Part of a small language model's weights.
Size: 14 layers, width 256, 4 heads of 64 (1 for keys and values), MLP 1024 GELU, vocabulary 2048, 10.2M parameters.
Architecture: LayerNorm before each block, rotary positions.
Training: a variant of Muon for these matrices, 7322 steps.
MLP neurons of a small language model. Each row is named by its layer, matrix (up: input weights) and neuron, and shows model dimensions 0-127. Each number is 128 + 24 x the weight over its row's rms, rounded and kept within 0 to 255.
A block is one neuron, or neurons of one layer that tend to fire together. Before each block is what it responds to, as a language model described it from the Wikipedia text at the highest values.

Description: Early word-piece continuation
L2.up124 [112 136 125 116 103 166  80  99 130  89 136 146  87 145 103 160  90 140 121 109  84 108 126 112 121 148 109 169 107 124 111 125 142 143 142 114 113 139 157 186 106 120 113 123 131 107 140 143 133 132 130 138 113 102 104 130 120 162 103 126 139 149 153 135 147 127 149 121 105 193 135 116 121  89 123 133 108 122 125 106  94 173 128 153 123 129 112 140 169 132 180  89 154 116 101 119 125 113 145 116 171 138 119 170 119 223 162 127 144 153 135 142 141  90 103  97 148 160 120  80 166  94 113 139 121  74 170 137]
L2.up362 [152 134 118 111  88 150 112 117 109 105 101 135 123 111 110 108 116 135 127 135 161 134 115 131 122 102 111 147 161 171 140 169 101 107 101  87 119 175 150 141  79 133 127 129  82 113 159 107 124 136  93 102 114 113 114 167 135  86 135 157 130 153 183 120 120 157 129 140  69 165 108 103 180 118 104 149 115 133  79 151  94 134 179 120 142 121 133 116 113 131 128 151  96 150 167 109 117 101 129 145 117 146 121 125  99 160 154 156  95 111 127 119 161 119 119 177 135 122 113 147 151 150 147 126 118 108 114 144]

Description: Relational and role nouns
L9.up144 [120 129 117 183 134 160 117 132 150 115 145 131 105 133 130 114 120 116 121 132 120 136 124 128 139 126 145 130 127 164 162 117 157  93 118 158 128 130 127 176 121 121 113 171  99 111  91 112 113 148 114 159 158 102 129 117 157 138 167  86  86 104 159 127 106 117 121  78 139 143 119 104 120 153 141 136 119 135 117  92 138  98 152 158 141  98 169 176 118 122 125 129  95 120 117 156  89 141 125 132  70 132 143 117 124 137  93 104 124 110 135 140 105 104 144 131 128 152 147 132  78 103  98  84 125 157 128 142]
L9.up156 [109 156  79 146 151  98 150 128 152 159 108 106 115 119 141 128 153 138  73 121  82 112 148 142 107 123  72 117 150 170 140 138 138 108 146 129 155 119 136 101 127 123 112 152 111 139 103 144 126 121 134 116 167 154 112 141 102 134 128 113 119 151 119 121 133  89  88 110  91 133 158  96  95 164 145  64 102 156 135 102 165 112 140 179 127  95  83 179 149  94 120 157 126 143 147 177 175 171 120 136 146 149  78 105 103 141 158 162 119 132 142 136  73 101 102 177 125 113 131 118 119  94 162 122  91 145 135 124]
L9.up246 [ 92 187 101 105 149 134 103  78 115 116 114  96 135 103 116 134 128 109 168 140 137 127 136 131  99 117 115 142 127 133 148 128  75 120 114 124 107 129 134 161 161 135 148 125 162 166 110 151 115 146 132 116 103 115 176 104 130 110 110 116 150 132 100 123 127 111 119 133  87 128 109 129 106 104 137 119  45 107 100  67 131 105  89 136  85 140 139 164 103 133 141 117 100 108 130 183 114 111 113 105 130 148 141 185 104 153 119  74 156 117 168 128 150 131 152 105 172  98 151 110 114  86 111  86 101  75 158 153]
L9.up266 [168 157 108 140 120 121 114 148 135 150 149 113 134 100 111 157  99 137 149 130 131 116 105 152 130 160 111 130 118 114 153 174 165 102 131 113 139 144 113 145  76 136 121 137 144  72 116 142 143  90  96 152 132 151 150 103 151 162 131  76 128 142 158 157 126 111 132 126  92 156 114 120  77 148 133 154  94 131 161 162 145 168 137 127 101 115 136 103  88 122 143 127 141 170 126 123 131 102 166 147 148 111 152 113 173 173 140  99 155 151 161  90 121 129 123 134 138 147 114 107 117 128 115 124  79 134 115  81]
L9.up425 [132 121 128 107 136 126 123 142 157  72 133 117 141 107  89 151 117 141 118 123 132 130 165 138 120  93  77 140 126 158 130 188 107 158 105 131 100  95 132 110 123  87 124 113 125 153  91 122 141  93 127  96 122  82 108 147  79 133 121  84 133 159 128 143 159 109 145 147 147 116 140 139 107 114 153  94 103 115 145 105 120 103 133 156 124  81 147 170  96 149 141 131 121 153 133 169 137 119 120 129 149 131 132 150 136 135 140 136 155  66  88 137  74 110 163  99 142 122 125 160 125  95  82 101 137 118 149 122]
L9.up557 [132 115 157 120 112 130 145 112  77 137 149 131  81 129 166 144  99 110 175 125 110 131 116 142 117 109 122 125 135 149 118 134 130 120 106 149 131 143 166 165 114 121 181 109 116 118  60 101  77 128 124 135 136 101 181 152 156 125 142 151 199 141 120 177 111 151 193 160 157 165 115 108 153 130 124 111 139 148 117 140 107  81 115 110 138 121 159 148 114 102 131 118 109 117 173 151 154 128 141 100 152 130  96 118 106 105 125 142 135 127 105 135 119 134  93 105 120 158  97 153 130 137  92 121 148 143 148 116]
L9.up605 [ 91 160 133 121 108 122  88  66 127  97 134  80 114  96 124 120  79 112 168 119  99 109 152 135 120 129 120 144 134  95 155 133 108 160  82 138 125 145 106 122 135 154 115  99 139  92 136 157 123 155 145  77 117 125 130  98  95 115 102  92 164 155 117 158 131  95 143 152 122 139 128  94 142 135 161 112 106 143 143 102 158 130 140 135 138 111 121 158 143 131 133 111  78 104  88 127 108 142 107 141 133 138 161 124 169 103 160 129 152 142 133 119  98 111 142 119 116 110 100  95 152 150  92  82  92  90 126 166]
L9.up719 [132 163 124 180 160 157 102 146 128 116 120 128 173 155 103 157  98 111 131 129 105 106 105 141 114 119  90 141  91 169  58 100  98 129 126 127 135 130 140 111 152 175 110  70 128 168 123 131 118 158 107 108 104  93 106 177 148 114 159 173 116 139 111 138 100 177 144 103 100 174 120 151 107 151 133 123 127 135 117 130 148 152 155 176 121 162 161 142 137 140 122 110 168 135 147 155 131 121 151 121 166 111  91 158 133 137 142 125 184 108 121 128 110 146 157 166 135  74 114 127 116 150 120 171 194 151 101 140]

Description: Word-final agent suffixes
L3.up545 [127 119 162 176 152 151 113 130 119 138 131 102 126 139 168 155  60 116 103 136 131 155 144 111 153 154 128 127 148 168 151 178 161 131 140 124  96 147 102 148 118 146 151 124 126 141 154 144  85 187 138 164 130 120 147 142 129 145 124 139 158 114  92 122 119 167 165 119 140 165 106 139 101 129 109 163 124 111 122 105 113 109 141 132 110 124 127 111 131 108 115 109 129  83 125 150 140  90 139 119 132 156 126 172 119 136 151 110 138 109 104 101 132  98 125 112 116 114  84 122  96 130 124 131 112 138 146 114]
L3.up680 [118 140 102 118 142 126 112 138 101 142 123 167 132  86 159 128 136 152 108 139 151 109  85 127 131 151 147 106 150 116 153 127 108 155 118 121 134 149 104 174 109 128 158 182 153 133 147 166 116 145 110  86 122  83 147 110 115 104  91 120 113 152 130 122 126 129 179 138 146 126 185 107 137 142 113 153 112 113 129 114  89  74 141 184 133 134 138 112 109 139 127 139 101 169 145  98 151 108 114 113 151 164  67 130  97 159 145  93 160 142  84 115 136 145 141 149 124 144 123 129 127 101 141  86 182 157 125 135]
L3.up743 [162 139 109 135 158 167 117 130 142 115  95 112 119 143 118 113 124 124 123 107 123 124 103 148 157 103 139 107 124 130 111 167 125 150  89 167 126 145 168 120 129 101 107 107 143 128 150 118 129 111  99 125 151 155 159 125 162 125 130 120 114 114 100  65 117 123 152 106 152 119  86 126 134 113 111  94  80 153 147 150 146 129 161 135 126 133 102 105 119 127 118 115 137 128 110 189 122 139 116 138 183 142 111 143 151 136 127 102 105 117 102 103 168 133 102 118 156 108 134 121 145 151 172  94 119 167 109 115]
L3.up768 [146 118 144 154 145 125  96 139 145 129 154 142 127 121 124 107 135 157 140 139 125 149 105 106 110 122 144 116 169 117  91 162 191  97 189 143 131 143 100 127 134 125 137 165 169 139 112 159  95 168 109 114  54 130 102 134 113 143 131 137 142 112 118 149 128 147 188 107  99 129 125 138 130 115 148 125  95 183 121 119 135 136 101 137  82 134 122 159 149  83 132 124 142 147 156 108 140 122 122 148 153 117 143 128 145 143 161  66 106 136 106 124 172 134 151 142 131 139 123 142  74 160 131 138 112 123 101 142]

Description: Table column headers
L9.up6 [105 133  89 119  82 130 114 136  85 148 140 131 120 128  80 121 124  97 135 114 107 119 116 124 123 145 137 128 148 109 145  83  97 141  87 141 117 114 130 199 111 152 133 101 164 144 130 153  87 136 154  90  71 145 100 126 118 174 144 120 123  97 122 125 153 106 194 165 130 116 136 121 136 167 123 127 113 114 118 156 134 148 113 113 142 122 127  89 158 159 143 157 105 168 169 127 150 182 159 103 113  87 132 161 143 139  96 122 117 115 131 162 125 108 113 151 103 135 100 161 135 129 127 151 129 152 144 137]
L9.up69 [105 120  84 168 144 143  93 114 148 151  72  96 112 156 126  96 120  67 123  98 137 104 156 108 110 150  93 118 160 125 143 110 111 105 101 109 102  94 127 124 164 113 127 145 139 117 107  87  83 131 127  96  99 105 171 132 120 136 134  94 169 123 151 128 130 139 134 137 127 107 136 125 100 154  91 108 109 102 140 140 131 129 131 139 120 150 128 135 127 120  91 170 138 147 127 121 111 118 120 132 101 121 103 136 122  73 162 161 117 132 180 155 159 153 143 169 123 130 157  86 104 146 129 160 149 167 107 109]
L9.up112 [118 149 162 138  92 160 124 151 105 174 119 165 122 187 140 159 138 107 106  97 115 145 126 134 157 103 165 135 172 109 133 131 126 152 109 143 137 140  95 143 130  69 199 222 128 150 100 131 112 119 117  89 115 123 100 128  76 157 147 121 123 145  93  93 154 139 137 104 123 142 125 107 176  68 142 129 110  99 144 129 154 119 157 137 112 129 112  83 120 165 141 115 148 138 124 106 133 120 143 139 129 108 105 110 107  96 158 130 126 106 106 128 142 126 129 145 115 113 138  95  96 121 110 159 136 113 123 102]
L9.up302 [143 152 124 105 140 121 104 132  87 120 123 148 107 152 135 153 134  82 125 130 124 104 110 134 118 110 107 127 121 151  95  81 117 196 134 110 116 118 134 128 104 148 127  77  82 132 164 139 173 153 143 139  89 116 132 145 103 134 113 103  98 140 100 131 139 136 155 178 156 122 159 132 141  97 112  85  92 133 103 118 142  91 180 158  86 121 127 135 171 165 104  77  89 123 108 106 100 142 138 126 111 128 114 141 142 145 180 161 119 144 106 116 134 124 127 120 166  87 120 113  73 158 150  89 135 107 154 103]
L9.up560 [137 160 107 109 110 144 109 145 124 141 144 164 133 114 117 156 147 113  96 151 168 104 101  89 145 113 142 130 161 119 117 142 124 143 134 121 157 149 126 169 103 176 137 108 118 123 139 133 151  84 113 114 126 131 118 156 100 113 134 100 139 179 111 173 125 149  92 150 106 134 120 123 139 147  94 107  90 123  95 102 153 128 115  90 141 115 151 141 133 105 137 146 122 142 119 140  98 119 161 101  95 134 102 171 126 128 113 174  84 150 170 140 157 102  95 178 167 131 139 106 118  68 130 130 139 127 157 131]
L9.up645 [137 132 124 169 160 137  84 118 116 137 129 117 136 142 123 185 148 140 101 106 148 166 137 163  95  85  95 146 112 127 122 142 104 140 125  94 128 154 101 121 143 147 121 164 121 111 127 117 142 176 117  52 153 146 123 111 130 158 151 108 159 149 113 131 108 125 130 136 155 121 142 144 166 133 127  95 118  83 185 167 117 113 153 117 124 114 106  99 132 141 100 116 105 125 128 104 107 170 124 149 121  96 105 111 134 110 121 123 146 100 100 115 123 107 127 119  89 113 112 110  67 124 160 127 137 144 108 126]
L9.up944 [184 145 116 140 145 159 108 129 107 124 117 131 161  79  65 118 151 160 142 133 143 168  84 154 118 114 114 123 155 106 111  90 148  95 106 160 117 107 132 132 124 102 177 118 126 168 125  84 119 122 113 159 116 168 144 147 130 110 125 122 143 163 122 165 145 137 140 145 148 102 109 120 130 110 136  87 113 102 134 126 167  83 102 152 116 134 180 175 155 168 111 112 136 146 135 103 119 113  61 137 131 129 156 161 103 103 122  80 118 140 106 138  96 168 136 163 142 112 158 109 150 136 143 141 163 126 126 115]
L9.up987 [122 149 118 126 155 132  93 141 141 104 164 151 126 155  89 154 106 117 107 142 138 156 137 128 143 125  92 150 164 120 138 123 124 181  88  88 120 164 129 127 130 157 120 116 125 112 161 111  77 138 130  90 134 146 133 128 140  80 168 136 168 169 145 126 136 165 138 164  92 193 119 120 106 146 107 125 156  96 112 148 119 124 151 184 133 112 139  97 153 149 108 116 116 118 179 109 137 139 106  86  89 125  95  92 143 119 147 133 123 137 130 133 132 109 131 159  59 118 148 107 125 188 171 156 112 101 175 129]

Description: Word-completing suffix pieces
L3.up107 [136 137 101 159 144 115  89  86 131 134 137  68 106 154 165 101 146 111 106 133 134 144 137 153 136 124 107 123  75 131 149 151 134 144 166 121 122 124 114 151 116 148  97 124 131 120 147  95 150 150 115 163 119 138 160  75 137 149 105 126 129 146 134 126 146 155 116 130  63  69 109 106 104 160 151  78 133 131 124  83  82 151 112 110 117  99 114 133 140  85 118 103 130 112 121 126 116 152 105 132 128 165 116 170 103  61 125 114 129 134 114 110 125 112 101 149 120 155 161 160 137 121 112 166 123 116 150  93]
L3.up262 [200 155 147 113 121 181 106 131 147 144 133 145 119 141  80  69 103 139 120 129 120 170 130 131 118 111 140 104 175 116 175 118 109 179 116 142 146 143 113 188 142 161 183 148  83 158 144 115 105  87 117 130 124 112 155 121 107 132 173  84 122 144 135 150 101 173 106 148 142 122 111 170 124 112 143 132  97 116 119 134 115 137 157 145 134 125  73 148  94 150 117 119 134 132 136 120 152  89 120 103 134  83  98 117 113 129 127 131 178 123 152 122 100 149 109 107  96 163 154  86 135 154 122 121 137 149 138 112]
L3.up450 [198 149 141 109 146 156 173 118 122  98 127 112 128 140 146 132 102  91 122 116 112 153  73 143 102 130 113 129 157  96 159 131 117 129 130 120  78  85 151  93 146 116 143 126 116 128 133  97 127 105 116  87 130 149 127 144 143 120 108 118  88 152 148 139 137 150  88 147  94 136 130 126 165 157 119 109 110 102  95 111 116 150 150 125 128 105 130 127 159 142 116 103  90 111 156 128  99 146 119  87 148 132 143 156  79 111 135 133 149 106 125 150 126 136 123 117  98  99 110 148 120 126  93 146 142 147 151 124]
L3.up629 [141 151 129 135 139 116 120 137 136 131 171 108  81 104 143 101 134 141 140 122 160 159  85  93 160 136 134  92 132 129 165 150 157 131 140 173 128 119 136 133  59 122 139 112 112 128 125 133 112 124 123 115 139 163 145 129 117 195 128 134 120 161 190 138 140 172 109  92  98 114 141 138 153 148 150  85 132 128 157 162 125 122 141 121 147 182 129 122 110 131 154 135 114 154 145  71 136  98  93 121 164 166 112 108 139 133 119 142 165  97 128  89 161 102 180 130 127 125 137 148 164 129 124  88 169 146 154  72]

Description: Surname start after headings
L9.up219 [118 148 109  91 143 130 147 130 123 113 157 135 153 172 125 148  83 154 130 134 126 137 112  99 106 147 149 118 144 131 110 132 107 118 138  79 129 144 127 139  84  99 119 125 140 116 136 159 119 136 165 108 131 102  99  91 132  98 109 115 128 118 125 168 130 117 119 123 127 107 155 100 128 151 107 119  99 123 119 121 123 161 109 132  94 107 144 122 131 145 118 134 153  85 141 132 121 145 121 115 151 161 122 105  92  92 164 152 118 112 110 140  85 155 132 121 127 100 154 117 153  96 129 129 125 107 119 148]
L9.up287 [115 115 119  81 149 102 149 175 104  84 127 115 117 159 119 167 100 108 141 119 113 127 146 128 117  86 127 147 144 157 120 153 144 118 144  78 153 104 117 167 143  75 137  90  61  94 156 170 106 143 123 137  95 116  96 161 109 124 100 173  83  97 131 130 116 156 102 134 109 151 135 141 130 159 102 180 153 148 161  90 147  64 126 116 169 131 140  79 134  99 134 119 145 131 138  61 117 104 114 124 135 128 144 144 148 138 105 149  73 134 112 143 146 152 145  95 142 127 136 102 143 132 140 120 135 130 136 116]
L9.up418 [146  90 132 122 173 182 102 116 121 132 142 114 110 140 113 157 122 153 123 162 114 125 123 119 111 122 108  91 153 114 145 132  52 100  98 161 116 124 105  77 121 116 114 111 107 138  67 153 150 112 138 101 119  73 136 104 154 145 136 139 109 145 118 105 128 143 138 122  95  71 110  92 136 121 130 147 126 146 126  91 149 106 183 125 147 123 140 169 130 117 122 131 149 116 113 165 112 191 139 136 120 135 129 125 150 133 167 138 114 101 179 149  81 124 117 179 109 165 116 133 143 100 127 115 139  86 162  99]
L9.up564 [125 176 145 149  94 130 140 166 132 121 138 143  80 114 140 138 119 137 140 155 107 135 159 104 170 130 139 123 106 109 118 133 119 114 112 145 140 135 102 175 137  94 123 114 151 143 157 160  87 114 149  92 194  99 187 130 122 121 108 104  99 144  97 135  85  91 105 103 118 148 154 129  98 112 104 125 129  97 140 133 134 116 149 127 155 112 133 105 156 144 129  90 131 132 132  65 150  91 130 180 133 157 127 141 111 138 107 124 118  75 103 143 121 181 120 105 134 118 148 144 115 138 114 124 157  88 101 114]
L9.up791 [138 175 127  74 140  88 124 108  89  94 136 121 128 146 136 119 124 142 113 102 156 170  98 152 119 130 151 117 165 134 146 101 132 110 141 110 127 138 153 154 124 123 147 126  99 127  84 150 138 129 126 139 145 164 128 159 154 139 131 117 125 116 129 163 122  92  76 158 142 114 148 112 147 153  92 126 151 138 156 139 172 118 165 144  71 145 121 138 110 147  54 130  97 142 149 153 147 113 124 150 151 111 109 101 132 116 100 117  89 129 138 104 117 212 158  82 104 156 131 125 155 131  99 135 130 117 114 133]
L9.up873 [125 177  98 104 144  93 132 140 156 166 134 110 103 165 111 140  81 135 107 114 123 187 102 126 108  91 139 133  93 127 128 132 104 132 118  47 118 130 132 190 129 110  99 138 112 109 141 147 132 115 129 140  83 113 134 164 143 120 114  97 114 105 143 165 142 137 112 183  97 130 165 137 150 127 121 135 136 122 154 156 150 136 128 119 127 137 155 137 158 126 111 136 113 100 157 100 133 105 137  94 184 142 138 136 157  82 165 122 119  98 129 150  79 167 130 122 112 111 148 117 117 100 132 179 135 107  94 155]
L9.up877 [ 93 197 181 124 123 151 142 146 131 178 180 152 131  96 144 103 105 153  95 133 143 153 145 124 147  79 131 116 135 125 163 132 120 110 121  71 146 144 141 123 131 112 126 122 109 147 118 119 107 134 120 156 142 116 160 151  67 117 113 118 141 122  74 151 124 143 125 136 129 122 116 110 148 135 103  98 161 138  73 129 169 127 134 139 107 115 168 146  98 167 106 109 120 102 163 116 116 104 160 129 147 141 124 174 141  83 136 126 140 122 130 154 137 126 119 107 123 137 129 119 180 127 100 166 119 149 187 127]
L9.up966 [ 76 136 153 115  97  89 169 121 143 134  95 113 137 131 111 105  94 120 126 130 116 139 116 115 109 138 128 130 106 119 163 124 120 121 120 157 134 118 137 150 104 138  97 170 133 178 118 158 149 137 126 101 151 100 128 140 151 120 120 126 148 148 118 101 133 189 141 168 143 138 130  65  99 108 100 121 164 124 120 114 108 121 133 120 114 146 120 131 122 138 110 120 127 117  65 116 164 125 109  96 136 118 162 125 144 128 108 135 113 117 185 138 154 103 168 113 110 120 151 119  96 106 142 168 162 143 125 180]

Description: Word-completing suffix pieces
L2.up775 [ 99 170 137 151  96 123 144 121 163 123 138 163 137 148 114 149 103 140 121 120 117 142 132 135 133 149 150 116 106 154 114 168 128 137 132 143 150 123 120 116 171 119 154  96 106 170 133 179 118 149 118 126 102 152 129 110 132 124 124 103 146 135  93  78 153 141 185 123 181 153 135  94 126 138 147 110 100 113  87 119 164 114 132 144 155 126 143 132 111  94 104 134 136 104 137 150 114  70 157 129 142 154 120 165 159 115 142 147 119 112 117 134 119 125 167 135 135 112 131 118 112 178 115 114 170 151 131 159]
L2.up803 [154 107 121 100 141 148 111 133 140 101 115 151 170 116  86 174 134 125  97 128 148 123 100 155  94 168 139 106 133 102 147 170 103 104 132 114 138 147 101 114 135 126 135 163 123 118 144 131 110 147 101 121 115 148 143  78 148 140 139 140 154 142  91 153 100 100 119 157 152 103 146 120 137 122 135 109 118 131  92 129 151 115  95 132 150 108 172 160 105 102 107 154 145 150 112 120 124 101 180 141 148  86 104 162 167 166 142 128  97 127 119 146 162  79 120 138 146  94 171 129 114 161 129 172 162  96 141 131]

Description: Split-off initial capitals
L2.up261 [156 104 137 113 135 144 135 132 163 132 114 157 148 112 130  93  99 111 134 134 150 145  97  99 127 146 122 115 121 143 192 108 110 129 153  92 159 108 135 108  86 140 150 115 165  89 129 160  91 158 188 120 113 117 139 125 119 158  77  91 110 102 104 137 157 140 138 113 115 149 131 131 137 150 131 125 118 101 132  98 164 114 146 157  75 153 127 140 130 115 159 111 163  99 120 121 134 104 118 155 103 135 135 106  93 162 122 160 138 127 150 138  70 131 127 184 130 148 141 142 105 144 145 117 120 145 116 108]
L2.up951 [128 135 167 123 155 161 112 130  99  76 119 125 132 101 125 110 120 123 115  78 112 135  89 137  84 129  95 100 137 117 131 119 151 165 171 134 125 138 133 129 105 135  80 112 132 137 150 174 172 147 135  91 115 125 116 115 106 155  79 134 125 125 105 130 104  94 153 114 125 130 174 137 160 126 150 110 142 127 104 118 192 132 138 159 124 148 151 121 117 129 127 112 132 108 135 145 133 146 144 139 108 117 141 141 111 118 154 176 146 161 146 133  97 120 132 182 110 118 147 149 127 111 118 110 148 137 159 124]